MLP neurons of a small language model. Each row is named by its layer, matrix (up: input weights) and neuron, and shows model dimensions 0-159. Each number is 128 + 32 x the weight over its row's rms, rounded and kept within 0 to 255. Numbers have three digits each.
A block is one neuron, or neurons of one layer that tend to fire together. After each block is what it responds to, as a language model described it from the Wikipedia text at the highest values.

L17.up129:161152143128133121046155153153129139164125125086106152126150105117140107138143142159135150115110127140115117151107119102118191101134117125080175131050081128179126102134126143173107178177151125098150164131170168120178147078139101107126158121102107115159141213058130126143192131085129113113131094107108132139101093100197130148148138131142166190099087130106113151133145136159154135097079152085094146135158133133136119097134146145117185082150129141141106143127153154148103152137136125
L17.up142:119115100144161152111188103144101104162081133074088117126107181144117192106160131089126124103086131118063155105119116089125148066100089093140171156164072153098142125143156129118141115120098075064123210118149123117130137186105111131098095103136146202200132159168169135066128096143148142128172099152192124134124091138195157166075163072128086170146149120108126098087171154108161102155167164120111191107119158181134145158135090157099127197103112134105121185148204117153156149126085068
L17.up183:099115130129189152040127102133084138170095107096136115139111135184116143130118142136150148158177134075070092129094138062148148123155174104156126197131119096098171139144194122140122154147128086158095123119160129131133100144102162163152142083157116120126159130101206150154134077124151076123112118150148139091093164123146107161144137099148075192114080144061158065113179146132150140142081138136167123104131146140090075120141159093121117147169150122133120151136216112141136129132097091
L17.up235:148126139051173142057123128100117146135100096110101107117067195149115127112065129113121090136103122071148146139139146079156137169130160116125150112124108207135145110155138146087146063126129072168120156129139155143133122128141164163154122103124183133123151082085146113142120055099131071191159113130157147134127141078202103149164132118086148153113105177085141112218153138140123102141090106131077145105121160170096158116118138112077153089126203125110124176166151098170114133153125092
L17.up314:121089100133185164126111135124076087193114130101139146121100219106104120097058119085115128160110120132143134081156127162150122126119201127144146137125084117136167181145150149088146124140140095115188163067134129150145095157107102078159136103094113193145160182192107070070172095150127101114179169094129128091118105126101221138199211132073095099084170167150151099089095078100131101134178095135170146109143112171101104146128124135143119145098108134099113119107115170173162132134158149
L17.up640:194142160142168155095143110157122141205156098109104134133090091135136140110145175148123126127133157141057205095101104063140183056139130136164142105158130126128126071128128142156115148141186078174154122087158100084138138154113133091114192144098121139165173164083131111115118132122078068113128179140186141166131160084118140154172107065111137140106102089137131128095166100140121162115138164169086159112130151136154152112109108203139138097165087124166122137145101122143122180177172142
L17.up798:124146118098206143084071100072082129181130143115118086110133075148103158120066179116123124122111133121136114088124065144131186098160123231133116133120147191112113117132177106119195109075172124119071092134191129168145124160163165089126144143125150192163162085143212112154106092070111158141167157157151199124119101124181095101105094145109130115084129140126127113126153152161206148120093094139136126121119124126145167147117104097122122123114155114191087124159152134162221157119133126
L17.up1273:108149110162176166070158106110088142115127103112105152165131135149114155090139101142115125135108133126105095125158097137184165148188112083116184129176114141138171079157099150126134141103159118123131155117175100103055115155112105129186142136139137123138153081186159058110157150144094099088176069081159088135159090114117170131118100116089178163152119122087151059099117103156167139109090096144102180123136095119099139155102140160165159135097122170080138140168131152199115174164140102
Responds to: Digits and decimals inside dollar or euro amounts (e.g. $5.6 billion, $234 million), plus opening fragments of words split into pieces, like b in big, brand, board.

L4.up284:211178123166111131153099155093119098209087148151139079099195169117125141157182141188181118149101128102130105170136083136156125150146105084155101151102139106162131166116185106190130108156131129211135146109099136116146102135159116147136121150140088109125179144114107133110110178084137109117140129086177130109175139135136109113159132115113113114099127129091138189162049103085113078097123199091090100178101136130154132134145112091159143150128133146110082076104090158195145161145130130
L4.up561:129148126118152154066138156077130096151092073115133069133113211100108117129165132131103154130122135161100181183125156107151177133135184125152147111110117100149128149162110117158172140099132120120156053131187125117097123124123102135139194103137177143095149135157133155166198153114182110132196058059165161071154109094133158173171112106075083112091132138148173118124096145118088147127111118110090162114133130144085127107138079059097126112101117163112151161122113163121158165111115130
L4.up1140:126086098209181165099087105117089165075074148110128123130107153114107108068168157093153153097105092173146166164128141127118183146131191091136194123146102131090156121173133149114149155111129127107200074116130179155193159201164141106076125136110178172131138181103106116144163111119103071046109093108113168048102185179144097095068112154086145135092185128077143163108092151119149129146218147166135127189113122147108079084146131126119093075169155132105124166135113155147113135097076111
L4.up1269:158123129144135113158162103161097137138114060120182147132128131123095137132129154159117153129146082171161184105189162134124143146149120109145162134150106178107136139112210127106201077129078119125148093132090145126164145140129196070105145127127187124138138109103093138132188128133137149159063144122122102085139157080124149130194172073086103093130118101105104142111079132158080156119136166152110070146148106055114113105121177145138108141154150121102124140125112104154121112100192146
Responds to: Digit pieces that continue or complete multi-digit numbers (years, amounts, counts), such as 15-20, 1-20-page, 2,000; occasionally closing == of headings.

L4.up133:152124154180111089139125101092146133104105093142163104097155098106169129094123135176131176173144165144108198090169088137131144205145175127121164127117135145063199117121153109120116135129164141180213131090094099141108070151133132114091132170185147125161137179133080129144142105138125117081095130073166140120121087124108155132158182082074119120159164140139138102119148085141132143150177121085146157111114100062083134136133174142153133099163163120113157112172152084161088103111182124
L4.up142:198155082173076161143150146154119101092116170113167123113079173119200132105087184124151145139112103118097133131147146109133142151123129103105145143116099121086157119128110149109088104115114098102142089082159131120147148125105128111148199153153132113159180096086132090061066206113122161115074172118112110115161110148103162135146077141077103086039160122153108146146141086106183140124196093081234156133124159142164102112123141130124157087104144124117130152092188151108157136123168133
L4.up236:130109120114139129111130131141169141121104139064138111103144138099132168093138151153107119171114102090148136141147130160064118120169114145109144123105134123140194095132156119152113081107210141155126120122129153130115139109132168145123094129190137074118194125115155127184082128121178078087092100049091122114111096122131124146169097111117125145151194170167107116106133078203107122106143063054152187204134143112152166132070144161127174129110127079085102203153180093201116127126141126
L4.up711:179156082107136123162149134116081094100098087112136149105125115102115150106172132186185181137169175151073171142118104071168099170150165186100143103157165129130111157125113112071191105101155179172164104127125143159089146070155173149069147121143148156089155183100131146135194148143154132076108124137115159130107106074095148113144158093024128152135126166154178109101138137161165127133157109091170155116142149034128111114153165157145126135128151114126161175144155124094133140112181106
Responds to: The final digit of a four-digit year split after its first three digits, as in 199|9 or 200|4, in dates and lists; occasionally acronym endings like NB|C.

L13.up304:168132152135091134114193150154060148196136074092144162107134092139158143146075106109108177166144104110150165173100144068096199102129152204156139100073182123059168105122202123176116129158123056121124094131098098208080133134121091106149160079145145115129150205117121100160131103180112104127134123055141080118141142106089056144163141091114096103118096111133151096140146130103120155076185137128127096141086156083137124143155121129103095128148135160103037117197136118117138176121113135
L13.up1228:155153152105184110094092122186139154137134115094158100155130188202146173151148102147137181081146108124138155129154133174124116113171147165124119138113148095125165170092143157073141136165152079170101132153113201149212132122108131127080132066163143122183137126116127095128200088096133109104118105118147100154093148093153136128153153092138150121136141171128076087174124092115111148042137181170143142209092121099128086123154152096113124132119124123170086127124086109119121119211074041
Responds to: Single capital-letter word-start pieces, mostly O and sometimes I, at the start of capitalized names and titles in lists and tables, e.g. One-Punch, Ocean Men, Oslo, Ottoman, Ice Hockey.

L13.up542:121099099166111103124143125177136137124141120112147120174085115190141141124110158122149113162125139173163126127146137141031161070134129118098118063121137165140136120093135173141117122132105140160163103131163102191135151148162162098130106131198099104084100120140131131152156156102192147138140210111137066130137142141135181104170144083126157161043113159167147115160153101125133072075176135069108166139111121086186098133165135190075123160113087127118107141174120081156122152124142134
L13.up571:133134115161139127082160115108145103083114121139151077121072152145119153089112195173123143107085135127132121194132094165115163105135095104071165100131155117127171094149189167126142172128081134161116093133205095157123112167138135126153151130146134158095132212148112131137155219102109158194169137144128137148179119128102099139148145138173164129034138139131141154102142125125202138109116135115110169142093179093164181143123124179125096120151105096138138161162117128137106154108077152
Responds to: Prepositions and word-final pieces just before a place or region name, such as in Smith County, across Bangalore, northern Australia, journey to Vladivostok.

L4.up327:128145153168160181146133131079063127150088157128140112101168188166110158094097113149135128188128122161144126158103130136197141114132142170085125093140063109086119146107120103121103126117164111107146150125198091103153162094191087121128119146126130155165171220092078026124151112089180115139128100169126109114151091183213114111140128139121114175108147116112090191152129150080135161086186108122114105099127086128170093164078118105155180100075166129143176155167103142118126165087167116
L4.up706:204122114121091148141135152121076130181166150102141152114086146151143117081118126143160157124116115158123210077114157080126157145188122164071108126103062152087107142136103080143119128104167118144149185140244113101095143111106161082131137162176141129156134141135125115120092105131148208148169105177118114126092101130125082154117131132110170084114150129134138140176071150161095142128118101142092139082133100126107186137082115127150152154133161087134113141151095136128119173149114135
L4.up950:171117168191150106112141142114110156071121170110166123142180168129134172085157183162176144201094090132177124149104134027119093095217139148073102098136084169102148132149115171154102131148159111101102102121144165150171114113159151103115127130136145169083150097124088097117133123128168146115132084140140045120118098139168098128101144093125158137117131187120145167158037081102090106118152135120213135102158129161148109100112101118135158063141131120108145109112159103117136200110089135
L4.up1149:166119143137123078143133128111131174082092168067146137104181163131095135132104145148129137145085089151129147143110139094108161054161155125122157126130057149166128084120137132119121108092133152072117025112104147127152108081120132157114131145114151193140180177127126069096099140164114166112135172150170116125152096144161101131124131135096152151142181187109130140160087193149128107135168117105105094134113133108147119214158040185070158073104143116144145143083174091098091125112136123
Responds to: Connecting words and word endings inside formal names of institutions, offices and awards, such as Ministry of, Advanced, Outstanding, Distinguished.

L17.up4:188145052086119122133172148180107163152106103131154113076140124130180115097077138098176170148063182140150123076131106117157125060115085116077131119119107172168109087144181156119149102138117053177136155076186106125050129160157176112160150093163101142161167150103153100145169103081118103104174123101140144109133104136122107124103104073132157147063157112135116158114104080123143001110197150180103120125103169133157142178092118115127133094095089166183170087176086121113103145152167169
L17.up108:138101104132131116163084144128088088145122089130132106099112161106092200111118102137124138107148069093150096125194161115118142126110179154181135129124128149093149101093159070081158136130125100178130106065124177167133101153125102136102093133178104097206141181163135126230154157080119122105163116091140175088154168125112107115138152165166172150103076147112143096125113156159091048067147144180132116090103114081167128149162094174126154130129160130123074108173077161184125156138094138
L17.up433:158220136090131138152114173142104125145100069110124103135074191113125127146105182130099121140086112102210112118177136123091098127151167128131161170125141125092114129104114178063059127202150143141152127055141117119135169123095109151021092135101074085115158196091085066119144078116117150125168156119118115129106171123102078127169120114117129118098173101156123170133121148131113105117102118097115085123076116157139105120113128076159234127068124149176135152153118106114133200243099135
L17.up434:123178126097103123108110174094136139134088149139081128130159091170079157089044088122136155115179111146089094124159125129108112146147126120069128149104103125114105150111146143197146123136091131162097111119103160130118174108146134108149094061163187149109115202116165087199123119132149116162105110122148099111109083154088050159144097089103102119057086138116154129172163130115121148129118069103131093184142240174157134116103089097135151086117144178124128142154134138100142200192118097
L17.up439:176146110122121127175191126174057133148070126135129176097118177161129167112150104106122161192071200194124142132170108072091097111138121105152137145094132121122151102113215144159095160161152153168150123089071106144059107145097127129096136112128128157191152189073077111121150076175109168166191072112117124105072139137126097128160147133141096126117134094092118122135142113147118078094119085126124133134093144134126072144161115148111122096088095136159129086169131092075139192179114133
L17.up488:198166139186123136153110183146102177135134103134149157094162187130121171107038134066132171131105104130156067126120111094092095159204136171142152123155119112106115096088141151111110210169163153175141126086117093070069127123102107163105113086102112108123170146154091082100116168129140114137126104145100155137128159140111041142152121170155104122083145123186130159157143119050127080120178135124085122115177151141123088155123098152131207095119110151090162187077136154106140175217113100
L17.up606:166129099142135112064143123112094133190108084118133139123057118180089140064123120146159144139069089120120114145124107122086136141179114150134163092060095219120139149155122148110096140165176110149139081148180189096097153191147119093100131084094161181121189143087056111087154085123146128139154065134089171069147157082134107110178135125143103154057174134145150121098159141114097110034152137125139125112096179191117140111148105194091179112125117161108141114162178101143124139156154119
L17.up807:164136105101128125071170123116175121107127078121160072099077095156088104106113150158104173166111111141166091121117092129098143136173117182106135149147110120104133165135103170103146162178191052130163105069147161139150132129107121140061143173094090144181118179109168112114168109106131092108179164152134111134116164106100099133148171145072084156145121124184136126094121127125095114093110129104129102127104104098202189133199096127147172205095166145134167159114124123116132146126095140
Responds to: Second word-piece completing a capitalized word split after its first letter(s), inside song, film or organization names: G-ot, Sh-ot, E-at.

L4.up137:191100067192156121107138107162102115140174106159162120134119129134094154146128113097201147135099142151204164118091083112110100085112162203098163108139098177142145089166124113132170109184144104085105111076147127137163121148126130119082100102130127120130138173147169097093152122128167161051200180154129136122115065082125144124170084052157160121146154120076108147104082159139116119124111160119129127125158179130101122119154086128086123100124081083129153160185105161064103144130153136
L4.up665:151102109181092130164130114127130073132114136161128120111176135114094136101128113143119158196143116138136124112079139093097193132140152085130191119104076166141145140151178100186116153132138057062151076112193121109108111083181196109124179101112148143141146059103133131184102107116162144082130139133162118099140141102176096110167171107108128129102074098147136113123149118176147145091129154150118149135139087113113147143115170108136175152127103119165134105187152105118155170109125152
L4.up810:113142091119088131089170130148048151169155095149185100118179117128097166093140115084174173137159162100120150154152163109111110089120126127123131102072111153128177128138151182161145125100116082139156159062122078161097173156104145067148118151120169161103142075107130107147165069119105168101133120158113164174150130117127126147083098142145142156079081170163140166134124126179159075171116173117153121128076222136170108150124124151022102135096137090126113110121165160125097113138075105
L4.up828:132139121090122096135130151104077190202135118045205099110181136162121165101134119111176144185128168099127124126156101098168117081083143193124186104082092174095103107120135160123096128078086130132135128137174128155119142171131141093139104162115112128137128153116129139127122117153124170144111138115106099170127108085130113094141142121166113174107120105103198115093162129151159191045105135116148190131174142080131149167110129151059159138090062066192117149162138115091141105104113078
Responds to: Final pieces that complete a main verb split across tokens, such as rem|ained, comple|ted and do|es, plus whole verbs like was, played and went, in narrative or table text.

L17.up84:115147077114181129108156113106120152149098109076185078091120168135138097140136143160141126154159116155096121174136187088081117092144192162089148151119066081168117115124162172092097141172151122093154050155139109020172116132159059089138151047063093146079122129119180134188177133142163142176155096159121165077117132108131076093116173099130143140131137104099141123134145109171083135097175089095104144110124122121090111160140112109132194146080140115137144195091150115173157106107147127
L17.up89:140082055153145208103175105115136176141155130168166134152181136087130130127059091099145111081133081134153081112123117084072127109182153148092172180138143172168124217109086127087159107125154115152177108112143153148153149154135108161160117107098107075109153141127136140164110129102120139115164121194127068123164150127157116118116088119097130167101130099116133098097114052194129144131182078085210165102131136109135133190131075160083187116108088112212106093097140073148152164115123131
L17.up286:176183109131149112109134104097105148192147126136134131143088151147163097110129081150210151144126177169083096144146112106160133159130160149100135107106117149081191103179177161103160107162124137183106141138126103138154100139080149105120155118144140135117110116090146110137160168118122142157177124097156107060149088135253118071159139057175153168100121110088113169131114027153079141098082112110154164127138103068143190090152133155120182129193105110168166082096126153160110175121148112
L17.up490:114148082134150136184129074109137187112092186114183193115146115084124146051171109109113124118104127180165131110131155106122121139167139080106188146122084113129216067128152177139127074187127156202161107160080115155150111138167102102114134132116110122180117079092131100140122162148164105121159128140120078163062118096132098156123125090174080133118114133156152094143073094133144130100185171051149128128120178122110128111100146100123117139109147106137131160138155078095122149149133099
L17.up500:138152074129148183069141116153080095073060120139147071128154140126164137062139069147150084133105109151092219192105127092027120114160142140138146127168139140129166089083196158119162118182152152121134146127111164051150145199106112132126152105115145171181150131136160128107131160162128151164155112109132108101157104110118089171114099108103120116116116128175143143168124118107155134109134150151120111101109198107150080104107146125135119130153119133125098091110138085124119103143116151
L17.up645:108131088148092185155139095100091145114118113111172111101149077097098156103164114117122155185117122137125142154150120144059150150164219142115142093132090093135194124132174176103130134142131113120156165135140078053171101133128103114139113067063114110175166115158156095100130189068129121181172129134083150141160135098146090121136175135105080116111131154093122126172104143106115121126141169042174140160149121089111133163161125146140216133166110148105169113154155099133122128113105122
L17.up688:097118074103150189096183133110076143128168129134150101056159101142108122080136125116093151163077081164141131128119123118108095151136158129120134096126137171053202197106142159160139123137177129173185069142127160125189133186063089105140102130125157127166131177132187118157168143142125130107185163095117118137091143132075122115107154114140173103142149122135129154150098146179170100088137123088149142159111149102121116143088132149155166160126134076131112160170173075091146147119158109
L17.up770:160093150130095155122148133097147167088131136143137149115101135112177133088119156182135161165062136199121145154113183148152138124114160142077125105150123136170181172130183155114164127113071142140166074127196118150085096088138163073121152156197201108110142149123115118163178143125104097141144111138166103079160133124184094142130178154174138116138142172101119077083158145123151120131090048162122177138152126072174140114073194143107087144106108108097136062137181103166129147116082103
Responds to: Prepositions that introduce a time phrase, mostly in, during, from, until, to, before a year, century or date, e.g. in 2000, from the 17th century, in February 2009.

L17.up283:161118105142134129129132121171147083127083142095069145078133145100152130095129163135135105147154163159185099152118120133107132178186136099157106088119112151073118076158125137130121115139146146127109090102148156083172115155108185113122160158137173106112129133085114126122144092136119126114152110137124154092121165154133164155122191087178071116124120090185150159157114148085209057127143156103104139089191112081128120180093174121119164159155180083122107182110128103143164220114138140
L17.up329:159150048125100164135119151125150121140106118148115163083143101093109163132148093101149174168138153183136186123160107098104084156163132113121101138103138117080088135152114102174080157166166125097079130129090134058162097166151124048123127137184199107154143172103123060132136193138136124097090123120142147078125176055145065047083160135106129137154090108123121118149085172153168120092134154095200196193160115109183102200110132130144136135134069078145162174092137100144095126162118117
L17.up374:200119051149124074165114142142166112110165180153181128144076115122168146116105140174158156142149178146182124103149086117135149206143103116185095115096109168116185142137125116172098100146139111153153128096156134126153114166109124148138118108129153165077126103097099076143141122131084132165153120110154072109130147162137139165173173122193129122131107186137160151153085146157143106108124139067167083136126081126153133153051124171107127081175130038165182120197114120086156106177068082
L17.up638:178146134107168141078123131139128141147143141134165164146078170120214169106138150097174129118128104104115071181133099137136185142179130141109124133143117174131118134109126162091119107136172140202114165146166138143124123125149160082126138096122152112127178147135089140154133123122156174048170093104123155096122151110184056094131118112116166134066050088140144108142139141122161102101079079173118155074163128136167100119164127139134217081147097117167099119107081135137166123156082097
L17.up661:136131053136172101129077116095095109097097104143113120104085098176161100129073113191159138133081145181139096134112110101101106137161146108137093093097076115093137131074169141123118119105175137184136111106116104076114081139218143107114111149133096113154121145096155080126166120110124099151132153096106175180133158131117094109192169116150144094135159140140170091173161129147188104128171092091127205124104086118144125096124102188107173093105095126186138120157142125110203150100146131
L17.up796:146159171144128114096099127102131055148149103131133075149121198186187138081133207119066152155128115060087166124102149162025096180169098154124105135080141132084087081120137128086124173149143125139157171102152114105077081117087099115121086140114129121100127096091122143148114095074159099150146181161093102124157177101132118123182123070086160091132131100134141138184135152172171094116126110095111097088141119130102142113113106159118231103103113152141140160080071085151132143147133125
L17.up860:134166128120159159107112135196178133153073147162123124131168147220097111074121106138135132115105081230131095129075147123102115114174135148106172154096090141109158092174155095148112137160114083148190133144132154108118098117126160133053115127154133170081166120055139136180128100118125113176167145117103148166123120069115164071087142060136130153062064171148143115206068137085128102134124113173154154180122083159116140178123171114134139145120140157164134112110103114085174138139100109
L17.up948:128101139176112118107094136106209163096089124121127117130119184101126162113134166114089123183130156124134180160112140132126156129113145133111137078192103158062082140119116159137124194083152101191130145110152106119091110100140127173113129138144106157136136079032167119147159175118126157120145112036145157131119048152131163079076067083155084096079162116073146124155100151094136015103152114092148133108137124138126120092094171182103158120148103108084116172167161149110128099141111179
Responds to: Mostly the last digit of a year in date ranges, especially birth years in biography openings (1912 –, 1958 –, 1991–), plus some word-initial pieces.

L13.up60:132130138133080122098146102197166178150166173144149147145120159157158113109110132179121137190112132131111095163171110124121162138122120117117142111149157131135145140107118142145082198148145123147119107070157116102150094128081145062146088159148177117145177170129121130132088227140147132165119086094132126093150082120119109103185167125148116134181092137142131152167111133104074122123163141039153224135170141137185153146162106178111106105173120175101087084148100146127137108120147100
L13.up691:147157170132142142092143171163145153148124160059160116123116164130164129051086163145122128130109103098134105118062120124036112111130126132142123083102130091163119149144109188142177131179102101099132068054133100134188113130113174066152128118126145127122139162158112096147145188145130126107143075164193126132158082146111073135144135167083065101114105143134126143175136140101097129113112131065175122185144187157202105164140107128145100105168139162137089137085104112051111187177099139
Responds to: Final suffix pieces that finish a noun inside institutional names and compound terms, e.g. Resc-ue, Prote-ction Agency, Res-earch Service, Yugoslav Air Force.

L13.up66:164098097141180153184158105160116127148097124149127102091186133148118198141119095151183144162171069118158103102106109092150150112111130121145112141138073196081128141122109109140112130145150125131108122126130145094167092176163132081076127127149185123179141182142129120117108146164186143117136042127157139074097187127114077106104165081107055101105119125152090105131142128109122120036100100089165138155124081160170103163083112156143213151123122085134062159125164130135114146205120175
L13.up330:167129097223120174092150121170104112142140110084134125117163159186160182140120148135079119110144122121128136099127090088120110139110147153104114170090100177143083078179159154105111108179090140152134130073124153088121148170180100124080130098126149147141146121064183129120134149123157127095147110138166132160194134147112118044119149091122126133101124127118120097162131106127089081048132159126135169158069102138100104170133134101128195161088145109142085118173120103135152103136128113
Responds to: Word pieces inside non-English names, mostly non-Latin script glossed in parentheses, e.g. Arabic (ميسلون), Cyrillic Делије, Japanese; also IPA and table abbreviations.

L4.up637:144136071166149196124098160061180145168137087113134120102113135177142152082086160171124137142061106186072156146104095149177180157106108152131205093131144122113114104143077156146149160165076137102112116117131122094100077085136092138110152137109140116087113152127140127139139169067161056090112131084199121150132111149172081046141125084101159101062123140152077139126135188084100149105113160117170177073132118086194160118112161082171123094149116150120102131175077135167110147132112141
L4.up650:176148150150095165093090081107081143136138127116181121113136165144166148124130115121146148214150111113110138128135132094161105187141121153117132174149081122161173088119161156156173150087136093136109121129151120145137084137139174065151163112113091133129094118107125124073111163226116162135113120050127150067119106127143134114128110107156205129099045144094145220211121119141134082102183127075104100122134185150159115133107100155146108090117158151110097160105132150162142179094150134
L4.up725:166108158156113092040170095104126156136090096085116089078135136161164154144138133125124182217136128142133152186134130102064150085134135114126100077104119125161211136090113121099130206112121108136105118135197151119116127121163108093128163157096120074112134103114153120123128141164146119107167156053150091083102149125120092106168168128114120171065112131183133161172125165141127124144130139122136171106170141138107150204148113082131145176147187130111088093093151113182148172096113162
L4.up972:140117149130126155111187116104140133062078162179120146081131142088094118123059186172126242168127098161155118129076145094148125131219164135122128078161155143160121169129075153125135183115179125112100104112149110071140123132074126050150141103143148154149129138147151143110112170185154116126108129111131102057147104140164120156132154149118103160066134120200153173203154168088099085150112105078110146145173118150084127147069137106113090125139154122135185108138117137148077155139162122
Responds to: Word-final suffix tokens completing a multi-token abstract noun or adjective, such as -ement in management, -ility in reliability, -ing in outstanding.

L17.up41:139109123125137125066196139161136138100121077116143126136153095097116108118137138122187140102094083101118155129144103152112123165158097149144149144154154116142168132131118161158171078162101138155085155107137121124131173162082141130089101077143144142124159143138178144112078197182198155133097082095114086088132124100142117172126128153110133135118090106127177100163108113152085145124102155040139135130147197104199086150069136124076113097179082127125096134139111174112112152174178173
L17.up157:076115090132153116110122163085070099131184192163136138105132132113140163093093148102151201110122134149103086150175096151119099084136081060112070101100104164113162143169135087176125148096125136142100139129106170092176145181089154128169188131117111111135152151128175104139128136180140104146068133128168121175132095092159132135168166140144129149184139099115148101105124176105154129088113128109164108107090141124144145143099130086131142077147142112141106127115051107154120085151092044
L17.up251:119150083184088190056181140085097108156122079103187135156127186077100151087125120147164181222100125163101167105119111126122138111113111135157155140125117141147162099059132124159113094166175090165145108103126168134085093127163102087135125086122141135175128172136186137073153189157140135103077081149110095124157117087170129173155129088123102143140055122128160128160155144125198134138181198135148190101176141113128124148093152223141154082149127098096124108134118110142137179120164122
L17.up432:140075114111093165138124143147109131128139082111184139133157123135148181084147150127167142163073107126146152147150105133121150128081080142126214107099090177154148074171149118158180151125152156102144205078099145163101111106159125113128099078097173057148103150154143086188106175107183121141113095103186108071080099127097143145102130097110095132111084203109140104158099150133066148114111131123127159120179160150137098118102108161107119128138102095080086107138144095142099194164125116
L17.up627:160134134130138149138146110129104073142154121077158094137206101114126152106117137143178165075134083157163169165135206127127121087168100140136140087157138179146131133086099133157123100157195114143165111088171112151145092081155089077112082107152142184179129081108142144098117167081137180124100086130174082128194050147186153091169123143104083182136068151179132124117116148157094119089069101146134164156084130094116128125092090128150122122090151152112116088169146104158147179164124104
L17.up702:200162129144097208067173044100142087126106152121136150105134137128172178135145166106175115212130097180081188164151134147124125149170112163128120174113111120143139138135125175096106094175120101191181076104120105145155148129150157083141153103161167131090163155142155123059093144028145107111136141070123124096132083137158114135196102121088126146084106107041137114183101153128174110136158087094123159140105192132124187159095115162111090134133154147114140155146107137121157140155112100
L17.up832:156143067160136128137131142065151117133112211090131117156125084105147166111152185122146206159081143147080173074149082126137130095187051138175147126130149175151086072143119069145125145112121062147146206119120119092118120116084184052104137124171162066154113121113173123087128134106142094157111122127115143106098114118149140119107161134150118152173097096068164116180104110102186116112200112094163222134130164142162153130101059166120119104168189083185116157095065180168187128159129155
L17.up912:147186124153095084096170142158131132116123108141095133166132150114167145111116102138181091191121125159169104178160127128142156091122150131184174152155129157140134071136213103175163139122095117141168142107101125156117102155119140070120155137157114079135138164129157115153140169136133069090111121054153123106133122115191144098171118118157183128121078081118125160116114116108142153131081099118146106150181116071144136166163128062138123089175139083125166128076115061177209120119098109
Responds to: Final suffix piece completing a noun or gerund derived from a verb, often before "of", such as -ation, -ment, -ing (establishment, renovation, testing).